config = dict(
    head_dim=128,
    hidden_act='swiglu',
    norm='rmsnorm',
    norm_place='pre',
    init_std_qkv=0.0396,
    init_std_o=0.0396,
    beta2=0.98,
    max_grad_norm=2.0,
    schedule='wsd',
    decay_shape='linear',
    final_lr_fraction=0.0,
    train_tokens=808600000,
)
MLP neurons of a small language model. Each row is named by its layer, matrix (gate and up: input weights) and neuron, and shows model dimensions 128-255. Each number is 500 + 50 x the weight over its row's rms, rounded and kept within 0 to 999. Numbers have three digits each. A neuron's up and down rows have the sign that makes its largest values positive.
A block is one neuron, or neurons of one layer that tend to fire together. After each block is what it responds to, as a language model described it from the Wikipedia text at the highest values.

L5.gate14:515587540511480645551492475490480544468482431520488446412474459409504542504521474446458574568552482503486565531469560552549511590500423501553485439483545474480493479468569539470445482428509485568647501449384464552412566603434574488466499454502551474509494612456457520489497464525470587462478562569496493504523572566480526534506510570471616578592601516588450489429505426502456444529509
L5.up14:461457501492492512530487546499511432361499496535515570510461387487574454517582438470448498535594518562491448511571494513459516471493566468501463442492470512533486458511542589426524480516530435532522485532629469395505501470542479553531516608472511574517565478464531566535476555442442614473469466600468497529500447561448431478489516567486522522480490466523485526476477555507554549599574
L5.gate234:497524570382479576530529472618528454582473486526509472450524558483551419574514420509471503527524474526538517524548534549470510530460500498430477484531534478539575490524469548442393484531468378558493542485467361521515622490510486473448486479482465527534401469521479456561546559535493536412576509463447540582492461523483442539547523568570478505409426501597536542497628526443516458602485
L5.up234:444450449448469523533496487447504604561535560472483514578506458515477439560473512540457550465541466464468449413550524559458484478532481554495561526515444512461554468453442568487490531476539447514463508509520443487455475513552471468517413606498514519535420604539493452553563547513504519403607555511442591521479431450530423496464522568585510544500481581569556552449598468500510474446523
L5.gate268:541492465500444502526462557592370514559508572480464373530497590420517471501528536501429510473512411518538517498407423563436559520517565441524514481581555520470576439480532477417474496502593555460554488567439518509462565562478504476526439454612507540436442502523572382523479471460464605511546472460459535545402466495506481397516452446549596513437513468512497428488564453599518384446554
L5.up268:444477460472536454494459527529468482492577476602517460575500473516462434599480511488560488503460551402527477587512505430468436486579547524475564521462440477484531462486550596534566453470483521464472523385496487486620441429489470530501589542522391489462509441498547490471582512545510649453469471472494560629478496404499482526486595437530573565566455530418539436498533511525529584495517
L5.gate276:534530665528530600586579603534479464501477498535441505556463563470580430472486394460495514605467495652489585467463468524586447537484514457514522563546528537413521397473505472454410491462456480559593502531417342536470477517484504531451456514529526488492457443524518543460552462466531488531499451418484480449499412486445499533488519512574516456477535468533524527493524551420459452488512
L5.up276:450550500524477453537542506431566450409477543570501522492444498509475449513597450488551588559608572533493521516520476520500502471591504475378585490477496523545463537454468504504453487445453553428494502474503463480570502469460550485474471617439506475554544449518556488605459477428535605553527448557410479471546541482487438532579436576441475499544547496459463528421478562446566465542444
L5.gate313:500474507459467461598472521535548457580461411528536480419527514463467462529553457622432454489518474431421453387484432449494524509512444470407516506570461528438511611568585550430413429395502420602437521516606409546495514482424421544522441525605552581409513441447488501582472451443448496486427516555466521517544534526563483445513537474495497420486507452553473514511524494498479501471476
L5.up313:485564550463436513520484571545489489408536444621488607580459438525438489438457459451504480547429561505548467478569565508551527556559537524475553513502537579530526541501532524413537485567485483533508421536441476502544591553440517515570504504486577606595442511556559476538467634427520538576580415539451492462541496503558542521512530467517519530447442512428540551594553491406466433561503
L5.gate345:522496542524442505548474527523518446495474539595496553562531536505500539522476439603499494507579449491514473453546502477555558552468583467477492477549529490461577436456476532546475574547559454535486488549390427465437554520512482490515561594501472514438505362490474443521451548443554545440532475542447497490535507460477446436566549506491523495444552478506465504482543481495599497518490
L5.up345:471453498414541589500558526503540460490487539499484562484599550607543572479514547550431509430558553409522510501535487557498506442509570587513431594526527560607546475467492453506509603474377493486625517445450428473534617519484453383564557508482466510488539431479529492544521461509416522476440605500457485449542451556412495476457476529441571534543443543551515578532455541514468470477431
L5.gate450:523425575471519534530482539634487459515600457603473506476609531468592435490538434545443437522572479457401442471548539548527463629436469497506473576473552465469507503484498538465473450437522484440484460548538439520464560585503469468536477524503480455460470557535466589531518445505533602480511417478558613547517571596548463498478525465511560450497553575587409476564497498522506436455556
L5.up450:598469507553538462436472458527354475423530450435509494446436459393518405608473468449394537325527464361450569470470507506487434456476490508454527538504530532516441486584444565511467504459476512478507477503479442528530444448531502576558566373436456504503432448535587463470533524543516537487587520520555545453402478519624440546488347493498577535579467479486501515553572464480488524511545
L5.gate527:507463519489583515457432437510586503473545549511647491428411502495493573471504449585534450405523529453510481526542481513652481537416482454403548509474461455494496564566508526567422486486565453508475538476533472612425436529479398485527538465445528473480544561492444382439422464354435486513576529505481531470550444593456474448480447519569572474535516514533462461489482501548537443518662
L5.up527:543500543466406469537543493476484400492481471611445469392447476476484519532436517484470471522464559524483425461564540521505491530596478486449538567522550407502583514501586499511507481550593405602522533436540482509467459502528411541554558532535460562619533482540515475512497559510419509505484524481498498421495501545495477522497498666498502479531506486569445495395573497358437575528506
Responds to: Second piece after N-

L10.gate512:467555514545561405523521547526489540375506519516484580562527450458550493493472457564374507580558473551484570497535498392518489518503552507519522520455480454533480552491536526530420574529463569541545542429545568505557526537583571541499478432470484514576447482484588466462574445517588455495594502476486568545577472509459486467450500456500511461460431519579611549456509487507407476499518
L10.up512:442446506511554470588498557553406544462625512466510573550508530506526457450504535450534401572497457468466553478561435519520437444409462518580421548411518511542531434583585487550463492578433562460548474472529481521503350503460521511432563508489417463582485484520544541544540550525532488539443528488514525475455510461449579500476566530426548464544517554431509545556558437486484483501448
Responds to: Mid-word fragments, esp. cent

L7.gate2:541426461421471536491546489570563474541447405504569487566549469548545411482496437480498514475433502581496538483541560457518469521517408534523490469467435487493545545540526374539540394527504569616416427471490466494474476475464482492540406552565556468524502442465492488391387474453529562459657450447596499483480516445410540538558520492532526470495460559553476454463476449456552522521457
L7.up2:517425506421549401477591581509557485442489489442404454414530502460528512531488479508495507491514532515522438523466463521481522509483475580518555511430473586509536436545480508426498498541493450533471547493422428491378559489553556566409480513497448459543515471515478426475550498463517473504579479481531535515513507576491595502551508452483535462458556487533491509528510466583506610625492
L7.gate42:492446472486496588619548551555475522479421520480478485465465520476515459456520479519439519618563422478441426487546498490398519427457459496477445509433479511420561405489487468493420513584554446515532397472502418529536540538545458467428478503367519476544504465456550472600479549486484570385586498491566448521537506481541502462386511493573543477351484532637514432432548469519544528499498
L7.up42:504471530624489546496386404470518495551552504578472546412524493521541470455468487548555497494513455445481501473534512531488522536530553471534494528452454530525457634495537565552456455437523501462551555491562442587452550472518502499477425433499520415492582478479480629474494584567429562475493484537514534458461566532500539553391530415501420525454452511509560462459532449447569586564515
L7.gate74:479483517510550516552419583508501482470502423461471584446394530569531418416498467590505440480517500480478511501538509507460512416599523565515470462549518424548415516514435451492415495537537562552531492572503534499531491472455437501466576471400465519462477545469421431479476518502524514396479498515549506533522635627460463607501539517371485463582518489613583415545524405453562574475485
L7.up74:467447516502522484478483472457673426505519479480414389571544527521482457461549462476491471650525514517537453556419508488486518512502460536460523511391549425503407524469453459529469548480458506496582525444544414475577456473503529514517546469543580490497462459519577550478409591452515525482511500551429457541481503557527572508462471509436513470432473559522497465506431501506555533485482
L7.gate84:553471452539443524560561481481482355566454566493520445485529584512543442508476473505414583470498498448508449465520480551379531506565521484451500484531520511399654511390587497445451464430474460445541465495475447632535504479491475468459593477517524480530467488475500517458483426440526591440478488479480435499496558497539478485460497541479602453509474518500517476466443467546513522472492
L7.up84:478508501451407466521474507470532489483435520527409565485525564522517430491473508479490426538455466434488456451519515492413469561479618445494457457583396443579517408496561480555510458490525497529546573550507573482487474464495451464542502459551450478459383480466508502399524534449484533544493442611589514521467551514466441499564513580477500538435530565525500535484482521550540497481464
L7.gate192:443575387529509508544555521556484517497449529608499427546433500507557556505505480471407542392486510585543510551456535487514568509545558477465563495552515537424559450478517507512584389542483489513567448605483513498508502449498425542504535568616413463589491503477471481428526444415568528495489403438517538524586443398432492537517471443549554535459496499520470493560573465511446453559501
L7.up192:561409475540517503512449490389536498528433447433484481498395510468506479495499433532496408456469456541621484418568475433522470545417550550511515575541409466625433430511539497509533427496518596546582437457510598572505468543523320472479486534479551547492449524496424488438437444503460556590550497504502489447523475513494444575460465493574525538472550525568478484501527515556544484588521
L7.gate197:466512448521483593580613578506523486588540589504530520518515554559574509557544500487460537536560495534581464492514553467466541516593458497522407510498458465488527497542503474512448536507527543481415487437438453471516550469527455505504540468521636484499489596483450450501476460492557420406475441517465563534419603524503574538556527488580503458497443527469464507420436353483340520462533
L7.up197:470420435524478504558532523494444599427497483480525481478553491599482475569601459463585485459525463568542438481404447478512451560538503505470496468441462490589561443530523415540494516542544493533437519474464464514471536453473522569507423483478459423519510498527493507490493524490565501483450457480579554457543555466525497550558584581494530547518475482448468465494611464516442463520447
L7.gate552:541433499552487598551445559551453485450405516548590431571491418558538512480500498550446499559524522460493551552516511516563442465539452544454506429530547531375485475447572541456511577465429563513513395502547527565484383615519418487471546572516512540580393539451448416467457523470517500484501527496532512540448467484502458547538452463467602509479492504470540412566516448498453403454492
L7.up552:509448486581587522496458410490531545382520515504420516575544463499477556536532478414475510437489452521501522453500450510446469469402483466492493494452488455497506530491581435667491561443597485554524582534507487467507581498528539477512457398507517562543553471492504507554493522504539454427566491493421523577420514441463599535427438538463466467543486490492482469483477552473447571474500
L7.gate558:615490440453580458526490466490546614521457451461562512446428529541547536444474435569472431549524550545509473461594500421495507520546526490626555540451464532500550585480506554534467499558541518544543563460596548526433548537493539496502394554511429455489520472392511537486462442530498516517388507540477601553579489555460511486541501516514543526546495552601510399530482359550477543471471
L7.up558:431542460495541541463517498480510500479349535472611455478441512506488481519518560416479500522468542493487595390512473409500461599390563584476505515559496511588484462507548495511509488571410532575535536539517573568406434474598457492478489594530436466542439429486453516516489499463435602476451492470479555443516495514430487567475494498467575578457476519510509434537638506446478486564400
Responds to: Section heading line breaks

L5.gate62:465543481505479644591556450516565483464585457520505531565570537540501524599539491497482471509516535483459554517566556476550454520432435499530457467408530449507451573543544517440441565485465561525507554487477458530527439487530535499462498488428376528422434547485512514542556434521444536461491539595427578488518480648508475409533470531520498482512487538475564483429578536371504497413500
L5.up62:460483487668450575507550559497543493534459500550469462579468462439526528536454530506511518488463508397445503383504637506477497449449453527517590483538462469486526589536513484510487457488544439418568589488586571449544532506487515499554506503467579438624451531495468508485531535577420552549472507486464500458493432437499411493447556465477424562424542494586494529403509442561455513496552
L5.gate76:512592479481513532460479581529493492500554522551532464473526568548546533582539541558490509460475517469449463478487555407486501529469448466550490563445450472453522529480481531438519500482550536488594539521473487580543502444434565437485512502496433550479504551425551473440530456482368489541482442477450578476433593477541494474581454472493488481387565421536534373522477438472498551482400
L5.up76:533545512465483460460464449599503501589562443542548498447542554419496499415463455507475462516570496543502503498423504497510483522447454619452483525473557367438518580551560481512548391527560414413463547593522423566467472586492523493550467602481451517499563466484472484496452550441505526500502484436522514510488521501510461429469491556520563510458475475492551442469682507505493478501558
L5.gate162:497423381532485501491591548472529413640566520481504442510457441449512523453503600512428529497569508566490457485487507467488478510479455489519430491490498461470462483548518469519613501545472484589561533536486421449447612480446436446497558475457483501378582407478523523437421427484586495548482419449461549415505575548518381423476494502589493521487509392542498492441460479397424484437511
L5.up162:566575448505554461432527478467458499507550505559473463544583546425460557489500524531537356488489455470472524591489490503458472462374480486582528566541515506405500517481499419504528441554554429495465473593448538582523530566490572516583500444522431490488527451491514461537453507495517555510548560535527453458479422489516528491558433490497554580570504529522484476481528533576457472613550
L5.gate210:436565533472433511544485529477524581535560383604523564454529500534528463565563494549489416426473542391473535484515450401528625578533493545498430412522544455558472562448514469545447422581585471473546470460506498476570579445517540538481505525435468541495435518452518591559501503488474509608437535544507561495537534448478516534527542512548559499428424449517627532464463473589521554515467
L5.up210:530507508520469415560530559510447457515502471516483520526511538578517521492474359574516465573490425409532498562582509495457486503614405511502461562523505526573440531417533477483569477504464531498536426442547523536375404490481554471466529469558513488402515475531567493519537509507509460497438446401448562432587550511491449554438529414620539549472447562468508450399478428500448560541500
L5.gate227:564450539400550518466547485509499488492456426541576532525563436504585547412484424460589529417434521522543621498516468526476419534469412504454538515455553455444600559476496510590488477535517507366499523439502541550482568446507466433476501400496547493553551537461402515495585515568517476474567560409565625467472441466533530488471376477455470474539494553455538481473435474642508586458569
L5.up227:600496499489437448530490495479429452452475517488616513505508496460530526498493570479441454552559551478512494495516447516506515531449488461548430499497471479446470502502455529544508478469478454405483526581467431525405447584504495474526429516541468526430493542481527495510509516506487348513563532583408555471547478517450384432480599464446567553495495532465517462586554470534586453490571
L5.gate261:541416487555558473509632464470521506479535495522473468487520575530545497519479558439415430528492454488503544571434446465440495432431487457533641502481500495559515488633576472496509496539465555458493477491518553489521519446568502470476496482510537453491413398493503607477497534379570529441463518493453495521476474516489532599496467536584557470535496567640383402468580480401497530479461
L5.up261:501548487589433614423468470444495505379530462455536513480477548489483421401438481467574437491555421511476554510458561549578473381497493561617528488456531548472487508531575499454618516447406464483410597601442491437487506498512398473528512473450470473534465543483550541509529450496552486490489427415375510569431526523525405504417419499506560467537437564480491428499515422445687457483481
L5.gate403:462545468502517557422488531500554622469624474557496461492592573495555472518393571469486457530426540469493537461421506458510500491511527555540441501534507568551417518553481551499472586445517519556566588446443454502468499485544489535416504491471478485495462450466456487500495457520479434550434589484553499562592515498492450500421620482607523441462496529560520399419542522487583473554538
L5.up403:425469438565504573530493495481500548447503508523566573447507517454509529520580526484511493467444480494471457468501493479508550543521576461459545512539555483561475506547418525582509527500536414584450498462557509498451570527533511483432595342462415482420503504488531443480522497507641506504405523432469505456539379467484416479475487512558433526426613439541525513400576550512606507560485
L5.gate523:458415517517572526437530521515510532461540541455510480537568604414479499626470573489429438487516575523395549565526583414442525581473466619463518531534443425538372513489433528533436519525490422448492551478438442467561537519555466443596515465479559476544496528444431472484512476477480467436413465442515402506497497523483502452544517463481457506489538502567501411526566431424484608595560
L5.up523:506470524405509465505474548553420488510581498538476548479542480393411497574546556557398523453568392499473501491421456486463505502529470529434515509519490414529515527585519509474415405577487489556403501533477469484527501490440495476516489506604529596514464397440522542499412500504478578551437440546468443514405516455547499558492610486555466428558499402528387431461516490473535454487564
Responds to: Mid-word subword fragments

L10.gate59:524496423423506529481472503490470523561491465616550396527435632589472447523471511495517591488455502546526525621542455495530511489501468461546477548500422500423546498494466526497493565498485597483552462538496555478505418571484483579504492531551457577504560428421448530391516481549570547558514442469476551495519527464513495515454456581577499467529482479519414465552543555454445509495521
L10.up59:473493381427563475505591548516505526563505484467466501500431462476502470589453527437525534536504511539489504553454508545546469584477498491522472556442595404481471434550367486465430571500599454533464409551555504499462538595508452483515501547549528477522525489529553596471503458555541518625529517528486385396457498473487451454447524511515362466489552568565490485598516446424486509506531
Responds to: Word and heading completions

L7.gate14:466552495470481518512485490459458459462542478458548429497509458449521560461551464418505505526505477605524584606561467426558519469473502612506533514471501543413399509542523539572527545528440464554562551473524548485576512535386472436534507542613470458390513561565509468500585502443541526444489572546454518495482417520445562455460494458467569422470504533511565556463649560432510520533465
L7.up14:379539412388503483553553532513513490551556494551534510427456503441530433381450528423426526607555514502509514523530423457579517434464505559478491542541529414536466434458566425425533549524402473517488498455587508486600496475474515484504522536506565559492414546552528469529522531415571473474517608538428535515462488511490527537500419470509565429441504496500556571536509500406447557581450
L7.gate167:565527542485531445511432468556629384454511456633429551480526561558571437540479512505495435465485549557413499531520541501534579519523535503550453546461538482456419607570524392488514529460566560427423442518516448433507511514441428422422418471508527461471483504474526486528486555534526384483487500558580562570429475546454514513460457551390407514596579597557459428572442511458496577523481
L7.up167:538463420452541519556432478605507529570509445489523423493491514560454574482545471503423432471541461513459502564519470582491485479463451544447528477488460465512435480414522567506489438612542414434482508487354491522521497455445590488515486522523498452454495482503532447454470559474514465473416583479465422467437560447515516432512363461589465476456548478578471477475443486499537450497537
L7.gate245:460413607465571556547494478486574523471460504510592396506540457459527518495491470541474565518492506560501484508448518502506577504488518497552547438451577547435500494555531493570477543521467477565594580504522514579532477464484556531568485390502505395539479568483521511449494564375455468424510497532433511639480567629438539548507519451482547490493555531565497423474422455561540508438536
L7.up245:544509504540522544438543408490474530511437457492461440467515474563494564561503489473488570566596567482582496484472518540462457471442501502511483492567454445524518512453487467536588476402546542506453535497528476600427438452513492539559497432502439520494527499492460553489555482473448450526466489429486469430428484524541509519458444558562451448515458559502484427488503527501543519522479
L7.gate290:574499502381437444444476552556518502486571372594541517566485502441560490438480431466488453528416567489504447514456532419504519479520523480549497454559596508420475502480569519425412484508493502431531471527562466445541521618577499516476381425521511542509480533503507488554486505506455467470387535556464453573582474559420581443553505470513514516547449619514488517568412479574474487468513
L7.up290:538503498417487512576551466454525470565526485471471592457541486462543482510500513442493492471561553512454523425530481565549503612493496501520450556530508486504443457534546514424414578579519511530459504463539319535438562502464521495566503453545594557507449422554425530476484574547453474355480600446509484530480508565554487485461467477529601508565549541552439439439464533447445486526518
L7.gate321:439484493455496488510515542446522512644500548533530486461552458525563521525543598604424467563481495492520532484443497467453536525456566462560510498538517599528624541525520558484563372492472503473437569478511444551510512581480428527470476562561472530569508599492575560444427513431492500581360635450449500529456452508591501503472480484535479482490511553523546523532484581525486560513528
L7.up321:526488457563590439405567382494521560552615379464485520480516537403507513510426549497566460474570588462481522565458494538496540493444512560499602511478518504473471499508476548582534542506498507514536496569506475458492424464521454426581500482528607526425582567523515498504518618524414503531531549536498528581457464569494451511490468588556549558470592546479455525548487528483455502477447
L7.gate499:430505498539462527563530504538590470510649516549470509508478458431541515499498567482477501522492513503515560436508531557409486524447461437564523437475410534486495488416558518414476477473542430514444476576483484520558444516560476509571512469473569487481467507530447526432463544363471519458538396503602524474582466525372355538431523416518506507534427483526483506540454537551566538533512
L7.up499:559473483529478451530512536502467467539478556446603477454558528564539454568551509483483525361579442514518525463476565405427501498524543488518510523507514458454510526482471493467580395426536484466472492504371529434450501494483451479461518471435602485522509557449379527537485533450431469575533518493500535537464412457469475391523512526466487511588511502524530543508484492554463423548392
L7.gate517:494607443373430537517603473545552518485456530575506473552449478422561449550560466454538519446477508559531505521515562525495466511510494546451491527468412496493491480469482530485414433532560568555465476475462522529438449421483484429523533601508578475525416565492515518398548478456501527564535557476476531539481440568544481533520437548557482436546411409548485551467490526513473463599449
L7.up517:436480472449473505476502509608484497574536566436375537457542445456533508536502510561500508425441444547494500519501508505550469411461572582461528527512459503512469595510528475489572459529451525538568415431466470491536452486599480541453396552575474467474480494431406403468506515490527508503538559446495368476447460568621560541521434559519547511572458455559543456592481510431469517496562
L7.gate520:515399419481511582549555615548481588539497561609533496483512631493574533508410509417494536492560496567575547471511484462433555484531501500546496522536473530545488479547476543476525472579491532458476581587521525511408487473557501428473453528455515446515512441488350580436438459421547471427512448467490531572533428474441442483538473519465452524596480578505526504433542492425357424465512
L7.up520:475528553461483512446515521477473551567468488519500498496499467485478583441423483491450496395642502546416530469427544464467550449400426459483532484565603450567600489543483637553530496610530510495561535481434562510490512433520467473567554481516491463567539508477440522475580518419482445488545464412518486558562543497459472546499526515588441485442501480483509560479442535498493503532471
Responds to: Word-internal apostrophes and pieces

L5.gate34:489507471529481495516582496562503535513553547494493490521536470595522512440434476576540437411486466501524515466607431470548468417443451456490537549606496588402483475574534531358461519525472496501516515501560481461509489447612438555564455468506499530509527441403444519438460476508507511562488478498511526578456426447476549434374461492447490416495412557545399505506497386465465502497529
L5.up34:548455499524525484633345451516554518577528504475473457465478502516512500530372569471524508554495405553416454462535470521546516515493535516441441474455449498484440404508589348535483529486488531567475478424503497449501556449477452477480467477465528561500485502497463549446547430465494537536487442494446585533484503435523529548484469442485472484529502435507448443513485459462579504517486
L5.gate222:501541557510545462516532472475503499504413535538496533569568568495495454519462457492461528410491495469395489429516524469543507483488436449501515497498373583441596490556514487547414576441432453521557470390506506486577541404480408514486536470498583436581464497502495482500427407438451498546393524421484512469447526485432455546486521477542478458591457570585478522416459556456418417500412
L5.up222:468502510497508465529464508618462511498565441418546499493572486589527491491447512503514482443495486492459588398506481552526463605615531410500451529414504493409420569502472465509547487601487482547444506459461416560486591505479458612505508408467519459544557494489478399409493533428468505489496486508530550529558466497451569442482617478501547500491535518476564643490519468509504481538535
L5.gate339:513480594432433545563502608417394440455538436463459469397514455530520528469551514487463470550504503430439484551474522500472517577485499467444441454517535557624476492446510589650448482485462416524485457462458544619515413437460460537478438462582476443557495498394445397475471516486410544527522440489520497479511496524491539439470508503521482539538444452548515464510490431474479446550508
L5.up339:413609544396465484466512500407491440542474408477485503417522469542417385484471455543450445368390507435526510589588548422545488518499571525443580490439423533453498472517427456498434503598466454509494480512498465521494464507505520512537537424456417518554513494487485447438503511544506499490511537507503541427549537418506556585569510472454585483499541564492495525432571538526501451510496
L5.gate343:566487513495480496527526551567487481607520545561466554567496478513534412544463497525516547521498568492498461506532480473427509519419420511557512495446492428462617504438529544584523475495615458477496447582501544524455503452439520479527448539484523515503527434482535472490581522543494407540514528505578501589483565468497473611463428512565510447553480540501511553594548493509404573466452
L5.up343:490458451400569493544448611556543517438551497508459482509524440494467548455402514547477432414568447471443463506527486578493460475512545507469574536536544467506525407543495468435552514554517545573474502569535512633539537580546421421526450486477494548527547528544530564516557566490508586510366461508429521499468511532453387429471476376554436579478487580501465546478511477537515443519515
L5.gate400:453393480435410513573581441403559505488522568517406471497551466549542510444469513447514487548484544548458518513400467520488493556412603469559472508582500485498496491622438532467427584502536515523484569467481487464482563429492482572521484541522455472486488425482465510374516537450497476428567512412608443513461507429459518605555536597425494498462483434568544592513432506568425531479401
L5.up400:486540537494502503467539386520550527602541487562525426534499453444524555569512476470465479465464453548572508483495467498495556554505510411425545474516453469511578502520471469520513472460535470520526434502559488545510459475504491484518431542500494530517560461523549535453486425476416474510395478473505491471467525512512464575514540584518525566442459477524476539639478410564597592671470
L5.gate406:458511478406533527531607563595501485438494471531493470415585503502543428639525515513490426529519608554477500494500491556512473512576437488499451533540533527473467523463478491530454504482472507553511482525502492561561496484517456448433522390515560522496397489508452395528479453458482540424437508610546468491561558502521525505554490528557438392469463431529617525503540507385572559446516
L5.up406:538612388471521521492462507503452568484507442472479382378463494572470525541454554493579428514543558476468538469478528579581488562513486511548472495522532488494543548522511480480514495540512566492492507557563526533503522506433414443504529499550475517531491392607513526382510480630473547547517554481536518434471501457574515543493496563599506403520534460455484482544524519472523515415482
L5.gate479:482540458499483539445521543482593603512575502535589548596481433499494465511526439478564498441507546480505490426476517492533507571530488439534500475433496479370552540511533539476546545466492488476484498449463483333572494566486541524510507552544520513502511499441559493461463511404483477557489482457564492555523517525522588597540558531464549545521434421524441432461565443571534462424532
L5.up479:517434501502476555513503449460515488496472432512466490528418573453540516502499478424517410390567492531567440497389453545427434462491426497513432512503469464428465544462511498453557538406439523527566460467523498557530538544529433560401475494593520517470516450491555583414435430462529539530522532345435532482526457523509393566495446489504509447519421408523393519495470499465475629484588
L5.gate565:563548524482491481462507479512491474589550515542555543530541500571478480490471534433493483457491568562379546492495566488569469543437532509475553536341523451514569475554428471431418600460475446450539518492481480603478501471547446517539546510571570476568514513467514501433498483479538539491475489538458460516486488401518555489461483518636502515485429665580465521489468503544399559417572
L5.up565:434504432429492469465455571461514406545466502498401509535598534564517473517598522417517479609492539433441487482482527484507578516553561495476564454478519451508567525494495437509505568455478473524555456486499461431528424501426537589485526479654502481444536480497521542602514447491502464495524450517461513424510458409438573510500512463539491444555471488501591572565461470585466496464486
Responds to: Clause "but" and word fragments